config = dict(
    num_hidden_layers=13,
    vocab_size=3082,
    rope_theta=10000.0,
    rope_fraction=1.0,
    bias='none',
    tie_word_embeddings=False,
    optimizer='muon_variant',
    beta1=0.93,
    final_lr_fraction=0.0,
    z_loss=0.0001,
)
MLP neurons of a small language model. Each row is named by its layer, matrix (down: output weights) and neuron, and shows model dimensions 160-255. Each number is 500 + 40 x the weight over its row's rms, rounded and kept within 0 to 999. Numbers have three digits each. A neuron's up and down rows have the sign that makes its largest values positive.
A block is one neuron, or neurons of one layer that tend to fire together. After each block is what it responds to, as a language model described it from the Wikipedia text at the highest values.

L8.down1157:450595562470476484516487498540546564458456527482478386475443449568437527570456503475486422461475482510550505469455462528561548472580487534455445538460473587478467544528532497490496498460499491486532502540439510549537455550514446498498513492421525433478448514453485547403468559521477582515
Responds to: Opening subword pieces of a person's given name split into tokens, placed after a role word, list dash or table bar, e.g. Ad(am), G-ust(av), Sim(on).

L10.down190:402528489460516509552561489478470575513502472523552533513526450531545449491518444494458506442491443485535462510461523547482531492496556537556503565499465457538523482541521513505547472521498487407458483531551487494548469469516433488473475551514609516525466463429469527517526455444479495537
L10.down217:511462515579428429444522440450525560503490514492527579495450482494500529524459466577480513493490529463542555428452493509496501511455484522478546492534467495532450524490559441390463523662498454458410541536481497481526495544527545491532549482507490465528477506542498482486455499438480490479
L10.down219:477513501525548494486510398458494436573511422488508525456502508540490499417540505573562563501474430408509491569500485445496522518448445444541447486486503480475530546454543539449400465532510503432505430565524434575500500555494517493408474537422457529531539447435544487534540569540513437565
L10.down273:476445425537483532456484504504473515516467532456524526422559449508539479488523449540437542395422395490491498423476473519525482549516491472557581521467477490526533509445427523581470490483550468431477543490504568437471533447582474550354522515495471494512442527548587492467525534514507472500
L10.down453:549534492554460532543529540492464560488489465494487464480427495555496485511524487532481459520470503463526470491451518517532524538545504526520485534478541530462466473511500565553435531533498478479548486493552463515420484493545552496528561482501448454455532540506494491484456468485579467524
L10.down463:488568498488511458508489477533484440451518432558529443492532520511564508454514499496447473507495473548440427544450467440433506472427534389507491538506419457600541490533447458515535509551425466542483494518474507468467505481564523535534494469449523496529559556529477465517564426565551482477
L10.down491:445445489440451473542581501471483448489487452503514527540552467553476529479492432510451398546431493507502488515476559554520488491444490556569551488509409480509570447490487514509482557492512463552570531449535513507522510545479541530507524492442558505443483550512532476545476559443570440521
L10.down497:523471504502460442535472597510510485542498496569506524490508487467555480494479503492416592520456481513498455507512529461447501524443495547481469492493524528590516533492511522534513484454498549363507484527561496536521476519512524454523527479486440500496527540506514502471470379526510470508
L10.down545:497495480465627485398526528503530480514550451498513516547503537525546447439442484511507507513435454506480494550498497466510518555561554433518432562492558531516504535534440507532471492528529514519472540486485464497486500468526531538516563448505406464551459516534524485590459450532471516513
L10.down663:514506467484546518470522458549453428491472482526470468478536491545554495492552513514500492491516539616529508554586516479480519464517576494438465512514520479535514462521498491455509571550406444555497450463566449524521472485479481524410488530553477486461509513455507544494478559522512442564
L10.down670:498504532459556577504524546515568552524475502528480509522478484454466462483504467485508478487544551432516523549396563518515431532505571558558456533443470511442467460552494519518489483428503529438535472595531546569542444562430434434499435510512486463524503488561483453482466447537519525471
L10.down712:519527566469576557557482495436468554516519485470581457576492487496477477474519532423422525486475515455466495548531493497510472504551511511444483457469543480424461504507470426504481513502481521556548490502459525582520503474494519489502482515519528511512463438485481512450561475416514479479
L10.down912:495521461522511644498444451472535435548500495433510526505509463492579472515558518571525520486483532469523489485533497552459545559452517558503476505526538576576381456448487543471435475507529475547535495522489465463517511508495498409443442525432472559504527521523508533431536500466471504438
L10.down917:543523541474504515528455497468538472470487462480457570535495520562527517432532506522481489491517492429531441489499505449512454487485471492420452507539414540513509424505547514414491485503468485452498516481513427463464463467553527540486527512412573565467531505535579492544543469506535478464
L10.down960:554515450537463533521535506500482506471472428560456487548493441562552562532482475568529473497519514503492573440471442500480485447467456516533494471498500526520487555564524527412474539516467547558498487502510496540537523439494577458446540488411444546526548494431508401465459528528529504557
L10.down1194:522507443559519564504465512573519537545560476508500495482468528500464418453518479559517547504524577520538546570520488534461498567435524527443460463529468498396567478446485470528524499522457534381466499527501503514487481544453534470491500481593486420509610494552450465504500516465604513500
Responds to: Fires on a lone first-letter piece, mostly "g"/"G", that begins a word split into pieces, as in g-rew, G-ive, g-ets, g-esture, and sometimes comp, cont, sh, wh.

L8.down879:521527496505468437540510426556561549551474440529489563529488547515562500520506498474500538488486503520583470436600508468448545501470479536549453514551501516453524514558454503481561489444460512471530495473534429429478539497502527484512515539449505502527522515505479413524481466518429515472
Responds to: Space or decimal point just before a number's digits in vote tallies and percentages, e.g. | 38,850, 36.4%, 89.8 sq mi.

L10.down34:479432517517515468523551507509510563472522536462491426512508503501494480482520488490506448554425545454430548519545587464481514489449502478450500476583615516528537499566481547496548531428485442595536501503453498487480549531514536447522528581495501444484465500493476524468526560470533568543
L10.down64:534392493497459526549553499513535448517480490478532554469541486450482450528489448412527488518597528514533478516533555534477507477578458526505441582541479540567505477489465469485466513470505486553455484441461523508508578484505512576512523548488473459483443408570528468453599555505478460530
L10.down151:545520485526465614545570443514412552494552551481559527543562482501454540469490456555499523521433462469483515504523499498472553516510569530494498533518502551513578502524475474470511503492451557571553533552477508515527482461427494527521521509552574472461455499517468544525476566501478528477
L10.down210:490484529463528507515457521434445475429491534499522389481460498516462514534547497441517482487399443497436482481528545477536506509536502494502530498427535546513443460534480538547474457611506486521491544568504481541565481531553481418543459559518534531418526465499519552531489478402566469512
L10.down220:518498475486485591552484488477541491428546495564525575446595437557479482476443514526470485556471497474541478474534479522512500456506538465552460534463457516441534485498578475523525429467458493487446473531505537577472497529487473461496531506464406464452497449506503537501536450470529472490
L10.down354:527436506536537566436521471548467521514499474576493451464458522521548468498469523492537492441510505494542555572506483519437450394452516502507572534513537483494586489450523522464465547501540513546521528463490490509403482446547471492465562512506496438512585526509576505496487531487435467491
L10.down400:499533496453493470505474467460512479543535485552516445450536486529448542467414444494463551487628463479520598509499520458463499466483537495491515572514450566585512460481514501536455459484514492394513515454511499472460507498429500509443569510494515553422514449489510566484501480522495528443
L10.down619:434557549440438560509488449450438421423445586553498465485472531451525441532563535467536444580452593507487505480427521524467499537497482496535494492538466410452508536508514473500452481461512551508500513498514526512526491549492537543487542475447558475496514548494462449519523513502550434461
L10.down620:497447544492506582461522459462511523488444512498486472485483447432459524505500571486474502519485471539558492519558516488491467489440516504467484504505498524482502505528500474516549512442540502613457589555535471559578465498505492530545433505490487520474406435503454483603489446501548505523
L10.down780:505517505449531457503473498510412535499497527554534526508488432500551561477503479532469448441442502491484468474547555529447515433517439507370533489470477519488491427480449553505542486403487537553546497562441488513473558538482465589450454546459508513541509461492517515479451505443568497496
L10.down840:490520458491540422490498520561466517480518492511536412526425485516464554513479487498478517483419459493502502513518501526476451498436467544531511459511502477461479472475486549569555540439483491576494508488454594587440492556510502557488521458514429485474512507490544468562504509428536447497
L10.down907:521584477505535667588488444452494487536501585458527512569505476522407566512582475511491477548528544506520507482566588444443505497491530454445440488549524466491499482506457477485443469479407467610539486503418548500474513502431448550507434448527525509466538485485459477502461547546474480500
L10.down943:528459502506512457508531338469475480580493501506515504523483475475507541485498505419419470506504491470513497488521511460473507551496457533548467511516488487508538506564581434516473556502485470499539489443446504508487511511519552491424510548496509551531533528524504508438507515483550435506
L10.down954:473401564499476408617504518574427534515494491545534486538452489478525536512473479438511496477484552572549542516474465453520576505558481565465519458528492529496450478538496470513514508468530509497482493484570482539436429547528507487521518469507467449425504470483441510519476554506526469472
L10.down975:469483544514466533557501474541489524458534466461529444506498488469510493456466479497492451499527453489490455582463432471442544466463513460494509530516417561473391499457495499479501552476465472505574483546505520579479427456418466498490412519551469400480479468522518522510513514450480488524
L10.down1001:585546557487476509439537507521450506546561509491558463525460454476440530477546504439571454525453470538447533489498506534550449500549442477414532512523475425554550498541546390524456463436554462552456478485448523521535479510482530514458543484569526470470465474554495512479490573469460543500
Responds to: Last token of a sentence-opening subject, mostly a biography surname or the article's topic, right before its verb (Down-ing was, Bull-ock attended, The station was).

L10.down15:537471493511528383477540514453486570545520468466472471434533510479491464450506453478503440541540464432485550523528500529505517486525497512447429527496495529435477494458478495478506480555530498543529433468500483518470512504436524512543519479542491499525498428519394483442534536521512491501
L10.down81:515527438468449583550439487530504533525489478537463533510523466474499528598538472453480484569454518437512495471548518546478522510499533503510517531494505488524425532452514469493511443520566472591472520486553437567544480399469492524437496546564447487435510549548453478488472499511525500554
L10.down351:530518465537463542504524573469521529494501473488516512550530473488494528518473495564515446499505493455555567479511486445530506592445514541462525489432504538472482536496491501490480514483398443588453502520465417493489452473533565483462500465509481514493536504492516446545553457469526477540
L10.down365:534434474499491538559424518544500497481520480489498485441549528475465490546499456485446468523535481528485482622492477510569522551555567504494472529513496464553508546493506441414490480503511423454449509498518613524480493474555496602393481417475454464526432459411473489456552524488472514571
L10.down458:568472487520481557601491489523455464521512524528454533445550524517569488550482498498443490562475448571512550488518469500447490496507519536493509475486527508553602452524459415508516481472544522562528498494506468495489507545455532475453486566483503499534525465527467526472539550553499558506
L10.down598:474559454477525559499496455529592462492467484473480511523497563531511451420487479499466509502413498472442532509482480423471503499528508542512537464548482568534566416545540455491480468503484444642516522428403454549488477529383563427545497492486472534510514494518407518467520492502496479449
L10.down643:428466490533499395470562480542483435577482481490504471521479429500435481535436464530492524540404543485495536450461471509540585473502477441482529541543471557526491505572426443530505433504482514576451549448498538504484501541482465505540521521479531452451437506486446521466458420527486542520
L10.down762:473454534593504543514529511522546478535473514433511447505499538521469446575484518476480571473492464506493498398507532421533506485500476497473433547440499479500438490574524482575503502431484539455440534524545569519533537532530436555540472550520480481435443529481506466532489498557461491568
L10.down801:472470446423506510515484494533479461482583408554473508436488493476542587482492501465495554498555532508519486551495463448461538498454527514549490513543554479455476505512408517455495499437578484544492459532460509552488469506537556546468559470562481490495514525601547499548427511485501548497
L10.down807:495536467436463585460544527513534500447529451490485451520538493553542499460531455502458494551531480477510494475536482471594496534512521577496489508553494476552463479517502531574583501533478473462455521473588575506519544504571543463527529550549569511511550486551506549537537497503562408543
L10.down830:476595511495477543505481502460474550526515459530550430501474481521474511489548469484531510488503547512436469469517521558565450534514462410449557523516543524470586526440545530527459501529512492535488501515444547465484508502488433496498481516450479488447464577494565537544489476497440564530
L10.down888:488438454485491523563473457545468500440482504530505521552523404491472528520518461465477539506440572466449505508498447505445516482447484454549543456442522473597528474520478486537486506554500556716513449441521436486411460503575487550485520495459485554549479565493479500529501549502480531514
L10.down995:503476490482570608492468481518537499477520524583522543439524495526525497528500481581496527488479485568462502504428519506530568483483485460449476492507410548457458433550537459484437540522544512529465518467506576456497450525466561496479465553494457466528554492515482517489447479419447456525
L10.down1089:485520558550513539561557513429574485459468447475451532486525422492470459558466493500384493552492451518523514503524442489551499487431549493498459394508523527500476517499472546437442481433589579485446468484475472492464434515493484473487515550477559494516483492439453507469517472518480514412
L10.down1163:383576510542475447539516543461545534539493504534498442506474433504490452485469529565486462477470487435486506475531439510521505506570467532408543562487472545496511553438527476519486493526505552564545532496506455471501467540474505492436502493457498485457471491441493493508464457457523525575
L10.down1229:511569531475564563445481531479531490462433525483473565427556484424569491564419449458529442580490478423462487452467434541422516517501515529551460471547559522486417533564483600427522562541503433492468538458485514474519456491496500511516528522432533487547505463537470502515499438398493538533
Responds to: First names in lists, tables, and credits, firing on the name's opening piece just after a separator such as a hyphen, pipe, colon, or comma, e.g. Alex, An, Mike.

L8.down617:470526487434489436458497497485523573520538428512537476536522529467519523494540560561487518511512504517466536424471508541474540401532559519508520541466531535536552477452512504462473588415533517609491505528552517599468485510467522485452470492523533453544516554490472537456532508435540506457
Responds to: Word-start fragments of a main verb right after its subject noun or pronoun, mostly narrative prose, e.g. "comm|uted", "f|ailed", "ac|qu|ired", "do (not)".

L8.down1254:488477526527490490455451557498455505480500528529485589515470558512497500516582521498385527550500535535549494523495462506587511493565481543550451482563577452492527473439557444457504548464478388362534502610487477525500509515487443481484436471452541528425622585532555558486528447462514538478
Responds to: Tokens just before a year, decade or century in time phrases, like the in during the 1960s, mid- in mid-1970s, the comma in October 21, 1988.

L10.down47:507482495507460701521518470463460475488517472446469484500516504542569543486439537517466443475510530475527491451454504479531477509523460567468549432525572434479434519483566529512510572461517468542480493504516470487564485471554533536478474486497479528492488575487440480457443456511553536501
L10.down62:455512529492479577418515469531529534491479480480490449495489543535492483534534510524508488511531529395507532515562556582516533444521551527500451507520538497508450470492494475446552491537491512564534501517581538519503498495486367486516530526506547549479479495404477502441491479483472517545
L10.down70:483505412508497438465504451491461500519511494501475446468510516531490455489435526539601546508463509468567539521530548452550477472554511532514437542448414537492467493571564480544506513444519562526530524506499521466539476550511426524552534468461432466574494533472542466445456472453496487497
L10.down178:559543524451568497563497517502505497511485425500529506513591530485545497545418436521527503423513520526505461470517501517575495538489470490526474504467529474478485403492550504529525514438481482455503485540543494483478481498554554469504502453466498472398518571528496492465573426496532460454
L10.down221:419551538466551614519580540576437541509468565520551508495580506482512493540496485540506465528482566570484567477554488474474463464523507554511504465443508456541441488459581550550457520518513493632536536507527570512504515509452480493512435474449475468525424524468502427440518563550515500474
L10.down270:504421518406499512513572466523486489455506533498503571514562508494551461494505531472423525489465432499546447562419523452544403490484533484519549526554495474485497479498520444466479486602512564484528533554462513523447535547545451498502537562513488541440496503496466413559484511491521528531
L10.down297:538517516476565394553469496511496502517462558516466542516536506530473559508571454517480477438540463519487475525463501573511515505468458491442547537480530520553469482472498497493495544511534472568577588519528496569516434499552546469591490503475495454509536531582478521452482422507449473558
L10.down651:519478490491515539465517506531530539533578557485437480517514457444424547515440522544476444523481435540458474479580515499566518477438525547450516531572480518463554517452446483570513477472511528556523484520537435488479460530484517485512483463572514527508566562511539486491524467520420543450
L10.down653:467430529482526514413559513615385551542528542561554542526497497508399476445501484498471536468441442427553496441466492467464514499533517469450567529521480483527497479513459554522590516488560510384543527515460466591490481533557577479536489516511496479487498512476486501605476570505573523500
L10.down676:464522484543525529531484515526552453503501489465497438474595519559485561503484543519552502474475455543494553489499528549447485441422562448492492496446513479444494469461511507527459499471475550553455517456528490505445502453516487513509503422450541478503533563505482470452487488474472449502
L10.down707:463521588476503589450518556531487496532460536483542542503455505486447552448540546509524481485422498565472405520425510522485529490451474566514538450493462512465538479536510525466417466545478540342480527486512455481459506515515552537482549482455495480487477545434460532512506554566542541513
L10.down709:572494463500492543546469492538512495491440489449559442448521414526608568518399422434466423540525540553530574471483551522498424522499444493489547407487520482460480505496526440483499479525452519548494499530496437545539451529514464568464487442401525500513467494504502483453482465600481518456
L10.down898:442506478480517426484531496551505464580491378443477468507560457501487453461553509454592487508479479496469601436483548503497490515470500552517521473457459585520496438542533460440533528557464516526550472420481494489479539534471515506555452457501590468521441505520430498474574555554517435457
L10.down1082:467540522426497517487557511475503443476499603517505469445516472560492532507540501520482460479513439524456467584494473511469476433467453480563485499514383543503487484503512491500484490522498468402423413488534565560576475473550513490444522489501465512449483456492510462516520512481534525506
L10.down1173:492474520496507599457509454554465484483476488519494539536526568437541485499493552500582513476465538468572467511518513506531550551542493489544485505517537483491434488422479482512478504421463489573444432459505456536552491460513508527497520521507470551477505467521550517443476498521492490551
L10.down1183:505473472504528681532433469493525502434467525514562500456521501456519493477457484454483416495465457513473485530474440469468555498405456481481533443495481520523461424480456509474400545498526505548491490457490483512499492505424472462517448511475537499473449529442464461491476468537447464521
Responds to: First digit or chunk of a multi-part number, especially money amounts after $, € or £ (e.g. $4|25,000, US$2|.18 billion), plus other word starts.

L3.down51:472443514474523551466574469449433516448544473478499523580540499510482494557546458459507546487468453511434545516439488465525421475472507523511469490524458524491511493493557414462584532502441467680507529472569523489535540505523492480417485549455439541478490453544496526505486501474513503466
L3.down121:481491523532541526501506499470449541561471522515462471462470520496532508491427398539494499474509557465466463506498473456554479503542459571538529498441457540519500494489503487574496552484497545570547553453522567452449554527570482513462569489551490535483531514478490470458548516483536547492
L3.down1079:492502512497497499516506401412460538492528481521468491468496483506525574519459571489456566479529513539465483442549511494594536514604512450546481497463498518465476536502506511459570492530565496529422533510451460552516461450520566524443535544490508534583476444533505556525445558513458444540
L3.down1227:530604451518519566486532464454527560441521364448496482506509416535472496498485469517483542506436481514511515463415438542517509512511510499498515534535534574488506536454488491510526440520477444508474428481484579520474482507483472494522474499523502520484510549461566501536581522468504508514
Responds to: Short opening pieces of words split into several tokens, in any kind of text, such as wh(atever/ite), Ad-v(iser), D-o(ge), und(isclosed), St(reets).

L8.down94:503510456463549496524509552549438498436510484453479501455565482488579528514461473529457447429535500496521567402471592558431454509496515427480502466558502482477489416477482476557505486512467569444491482547526486478520474590505483474531462455479503513444594495518542453510479546581486504533
Responds to: First digit or digits of money amounts and approximate counts after $, £, €, "over" or "around", as in £2 million or $425,000. Weaker on mid-word pieces such as pers-p-ective and overs-e-as.

L10.down38:502517454522564483575537565490472530462506498521421551509506504546465529458517426509442488517468505473523578488430512483520507469554522530542506501477478526526503475490459555471531522533511511495481509515462486444533497449510464511627510525527570478535499496540532518453541502494432556455
L10.down89:455495460479494510479476548524581524522533525536488545511566514490509471483553512470456475466491448455480507420548437532512481498492535535583549495450501576459496541483518469488525552511444501506422446501482515525465466390482513512537480488543524454495466510543529474518536508487449513525
L10.down211:478435483498543520509455556575420484499463500485520464555535522496487426536505571541402544494521470495515558515544460515459498521580505529514485507528547407456462485389461475536426522483499517484419501494485511518470496482544524448489483536528433452490549473472482528424475508573460562458
L10.down215:546540558508569362502512497567472538495483492536476484515444434476532520497521527523468491503492485513555447589503462539523520499468463594473552504542516516472560493538465475506495529489523479483485439429549453529542486446466526409447512451437518501545547509437487438492507466527493468456
L10.down251:532412547505517353557503549503473501524584517463449473514546535504511566518485475545484567520517450517522463509399534498410566476508473526535476513432549548441493493533454475494493562479523496469503464505494479437529505450432500537570510410490558553527577514456464544522467507469509550495
L10.down305:496522416478561425453519574536409565431467475523460498466478517500460482500460346524538385478485532451501476534435551498467509477572472517502553539499493508493451453552519582471528514523499486516563451535510514477510545537476513482467519500461471518442545490501484534447508499524440537525
L10.down482:610476459433465538555453545473447457404530468411535477471477471521472502500487521436543400484468509484487494493459439584514442522460474530566556526470555449483515514505475508531451463440478499608539478492502502558511481531504521484453537357505576448528384482427541528501557497410480452558
L10.down557:446483476441515503488463509503463515560586566503497534513532538450499480424416515544543481466406496486521437563544472505496557510461483457504473516500549483541483551514539537456492545502491470522534463520468531503445488509507468580493535490472469515505519455488558544499496493455542495570
L10.down805:508534461502521527489481471538550488476490508525543479432504574528450468568557491496580568479517553523549542521538491421592534543491578479530499552483556452450554457540572486494572536518517431526526476508480493457434436520576508478555483511558477499526511544548548461464478453434481477428
L10.down849:484484466543548556512584504528467540496488471497494525496557464487506476480480483521471525455533561510559514597506471559523496543547472462441501504523505468468518492452476554508483487429558504533589534542508536595462447452520530417482513457487539515527503517432585487542496502505490470456
L10.down1045:452551514528507418575527438482461482472481516574489535507552528533404500545485532483534571521458468507514557455485542494498509479510436508378494460608484492474523514483486507567466515470531479516529466487552456563516441476514494490525515441454506449487510495484483457494557506485500547451
L10.down1063:480521466451494392539528499517494564523477498550486535440490479449449495488464423541536515524549491520515528529531502524507495617503530519588590456526530470532480488504452470501533548517538575457494485528478512525514512494432491442500516454510479496475441512523436463494552484377539484591
L10.down1126:534462560440515515426492498461504489488554495554545497501597512523510465484493495579477504441502374509539464502598473473561540517443490459440429529537415466594551559442537514494563621506422442469496474421501494519504584423575418571535472495499544459583496436538504474487510511521528426528
L10.down1155:502489498454464556412524466525519511442487541465453500473389527441498481459470450548466471566489495512429460449441499526541546498414543470530470516487487541581509470517522530501472507452459451560459494514485534574494498561555461541521541511554471509524428451511468523459458437462509527401
L10.down1161:422541466520480557512515508470430419512529498529489465483469556516492521550440487482454453526453618459559538503445551468438449511428449540556485471515426471479521475496543502495552447512552493506524455530495571438456527517518517535588444503491454534504409522544522500431510498437470531409
L10.down1186:530517533485450466428527515470500516536529428465478510424498466567501536480528463417530475427510491482496604514415480541526500505509498545472525472500517561532541467499473505491512489559536473700544572451400495524539523485500467520487512477496479513498529555501504494447438452512546550506
Responds to: Tokens inside vague time phrases, such as early, late and mid before decades, the final 0 of 1980s, and th in 17th century; weaker on nouns like loss, flood, defeat.

L3.down43:498427535489497472491499569471531462465498512521497512447432524463515469491447570468555476432478530542433453607563502552509492507556512530504500566485508604500460430482439513459476508511451551506497516603442518532529452406555496542506498495502505534510484508509514467440538492447459461438
L3.down539:547534488583523546449504539509479421531516486462524490567485519474587423503490528485457518454444475595567559533386489470509516432508483473510528494484495576497486504522524522452497512513460569536499541541436516425433477492489565518476487541492467492467468503503485432479559509456448490502
L3.down546:486549485520475560460537461517484490481488522520461483503461485446462536516447446519534510500508483437460520485439514525502472494466449526441569511498503547562514551513487499481512398501504512595535538560549493491491492548595521519545499538542482523508573454558465553530504550469518433514
L3.down885:550436547459492518474503435461507519487524521530534510447432508502505404553483483502440468509461555579445465533506510420505443438454535508485521472447495532526454481517473483484438428498492462506556427578478538538517501450531491524402505573507489504464555534506479472529461507563455580488
Responds to: Month names or their final word pieces inside dates, usually after a day number or "in", such as 3 December 2019 or (September 6; also weak hits on commas and word pieces.

L8.down431:501559512544495513469475480477476546516494523460426513435429497579576520571505540457459578479487487513528486530429466589571516447444478504452496474484491464504468463547467556538508532485487459583470544512485530535482538528531596496468538514568464574500546520498504515561502566478466493487
Responds to: Final word-piece completing a proper name, usually a person's first or last name, often a sentence subject or table entry, e.g. Mil-es, Freder-ik, Law-al, Colche-ster.

L3.down284:480504453406539509584486512508513515541512534452465509582565480501483484493503516518496534419530508496532485487495499531558479528442508448533482353503494494485493525507503498434464499558487422510549459510511533471466432546511486503546469471397529524529440453488473549515531528456522461497
L3.down457:484487536470461534505540530473461601595438506501515483503516564490500468493480520437573543482518513567469523554554507407486496503503542451503496491495522465469527546511517476528608524517439540564450487506476561527492467540513586497601517508444446512572466505587476452558536491499472476482
L3.down818:527525605523538682500546474490570492527485500523489496448573474521509460539490552496519472480496545531455517465468513493545471437482464525434500538470488413467480482535431573539503489480538493508530522475552494532597526503502530458488496501463523522488543507442569536491528519486504541534
L3.down1180:536443505571493610477535485499559542505518466466463471508450461441515495497512478512521519459539472567463524555477531480533467496433584442529526482489502479487475475480425494459439467530489438548433506486484494498486492494529511517477464489476512471458517463539548527523544553474505524497
Responds to: The second piece of split first names in people's names, such as Ad-am, T-ony, D-ave, Em-ily, mostly in lists and tables, plus a few name-internal pieces like D-unn-ett.

L10.down7:494544474515449649442517460518430462441514520469534522449573416505556508476533519503430539486555478481541503513485550458442518470550457453498482447455525545531551548471486471547553496522561499605475465502574514492464485504502499516510507528486497459503482557468436462538514504576498453396
L10.down59:512491425516557338435572534553513452562487551503489474523482473576497571495548493465498503427462555443520484464485493525535517468467481513524486583525527459523524509492460473501494459483493450584482526505483510540501529525492520512507498532446466485515532512497438579491466548452494511473
L10.down97:561557433514499679456499558493475551513523496574504488460495499507544526498457454476527499519497503497487519498448496431484446424538498518507485506489508592532414489609565500497457536471468516523524540459503478515533532464515514438567500476482488486496566513523476545476485486452582496436
L10.down153:587512539525480517525523523556532407516496517552504520560547526505507528444434546482586522453478505555554535508499463565532533504429482534486503459535509483518459460520475460511497424516560504402474524580496508480538498448551428498492453545498474458537481508496474521458494461485497511505
L10.down175:522488465483499582529481492505434424514516544408526478449532494494553533443504534499451524500462522540536538511554500502525551543551486550517497456503546476479436455501520513475569525530520525567567511537541463466451527587528514503497475476454385456499465525495500513466468452462471536521
L10.down184:560537557457566459506453509525506485436488553472513553469529483547472509504522534532469434552398474544518486511512557498530535537569428473505480533486400564491454488488562446435513529517531451364560472561503511479539511482519487530485487511444456513497457495493483600462542471518493510475
L10.down200:512584525488532449497546485537582540492487490535462477519448500568600518441515491479409500519508533493483526530506546466464513437540489463527510512511537529488457473513480519524527461519520556526478497476457531400466472523507486435557482496488523432569523499458508509527538543496450540566
L10.down236:589524498480483345561458502513528568479442502469484513496534468576510508495450458495540465500535510494476577474553480514543503468511472474431458474469530481496515456449478480461540496516525531428490526570432440490500512594438497492519548485484486538557465495575494472514547452581441465509
L10.down264:499535487556530569491503513492473435496458471462576431476471559509570483520517536458497493427520489494489473430529566541518435488463516497530500544426514564535511513503531506506467584486524461453533518536480513527560503448461554510523476523508477442496570487485511498448532486581475526484
L10.down339:485508503570463453475477464589480527478452560515543521525522486500538519433549497443524495443519532468533436442537422456514484567496460462543511523497447507530469461449485568475468522455469504359519492509469483485533521504525417473409515484515487439412484519449508496496536504481504503524
L10.down546:506499470450570523481480424522449559512558521507466405499457507507490507496502448529446536538517456497484447487419538479523549410511531487445499491521521541462548521519386443458492437471486478482528507562478511444533503485475484504463434464480525522473564460464550511477445462498497472500
L10.down706:516533534524531476512490498497571474509409426525548502507497529535499497474477519503563509495477514505624489573438529502495457567415562516537548496507474525507566519488541435535454432535542465530522535554499458509486537451479497532449553554481494533528554505577496499470512483429521496511
L10.down1010:533499483446485537505474565566509536482548410503530502497556534450494499493494610459491535478485533408437455462535539458476486475453590544534589462470459502499465512484409488532520492468483519460435448551510477440457461535452483540535481608524546482478608473487469480440496549551497414460
L10.down1113:485466495569555399516467522466479509538485503548524445499572514423546509509467459477503469557525485468513544548490570474465556466527512457397541597511514500530496496517558519446507476565469528505488550549515566548496525578469493492533494466512473476514523484513466514499469518544485517529
L10.down1249:515502442456536369525473454454441516494505551492513515521456517498506540466448482457498589414471525491555458547487460459567566511523535460492533564480571446575450486574520537492539448511554482562481512483496483558471479482574390463502462457485452518425544495450501537582551523522527523528
L10.down1279:493535492474517486560565453508502543513572533509485473485499475480504460415525457412497459542536555537525511534532456554460565503463469567522553524443394430459516490481558511483524475470412494471484477498520458457505486392457451599531515464420501533470520503493519511571455513525476538534
Responds to: Commas and decimal points inside numbers, mostly vote counts in election-result tables, such as 38,850 and 7.06%, with occasional mid-word fragments.

L3.down122:477549453551518885446486463502483498521519456507489525585523499518495428504524503554560532516505513530517493479469525539481506521494540504499531528450503452537494467504418514504502502486506519570500520443498485535513477445450510575464570430514515542448519504448522480460482523504543521471
L3.down586:488492559452461598519478480516446472485468466494497398522435557504424407472586493476501478591464501496450453478576542510457530496533562492507492430523503505511504557509454525483512542530490494497564469499551490560562513487433483481486442515500503515510490483462439508588449594452503521528
L3.down660:538493513476481560519550511519494526474565466509493510486490478495494511541527483503518447565493489554494503472455464482479497572453640508517464499525489514506463459548513498500522466470516534531495525483543533494491483453475550519507520525488568483491471515549493553487554514496495444418
L3.down754:489503505486490553477537473489499455476488464482592502504536472451531485450534509553508477465515451469464415458501533463498568503482455503517469515485471492440522506574455525463545466511484432569527458485546531482462447432452511493547523544566482563464579547455540555504433479449565517500
Responds to: Final subword pieces that complete a split proper name, mostly person or place names, such as Montgom-ery, Sam-uel, Zür-ich, Bingham-ton.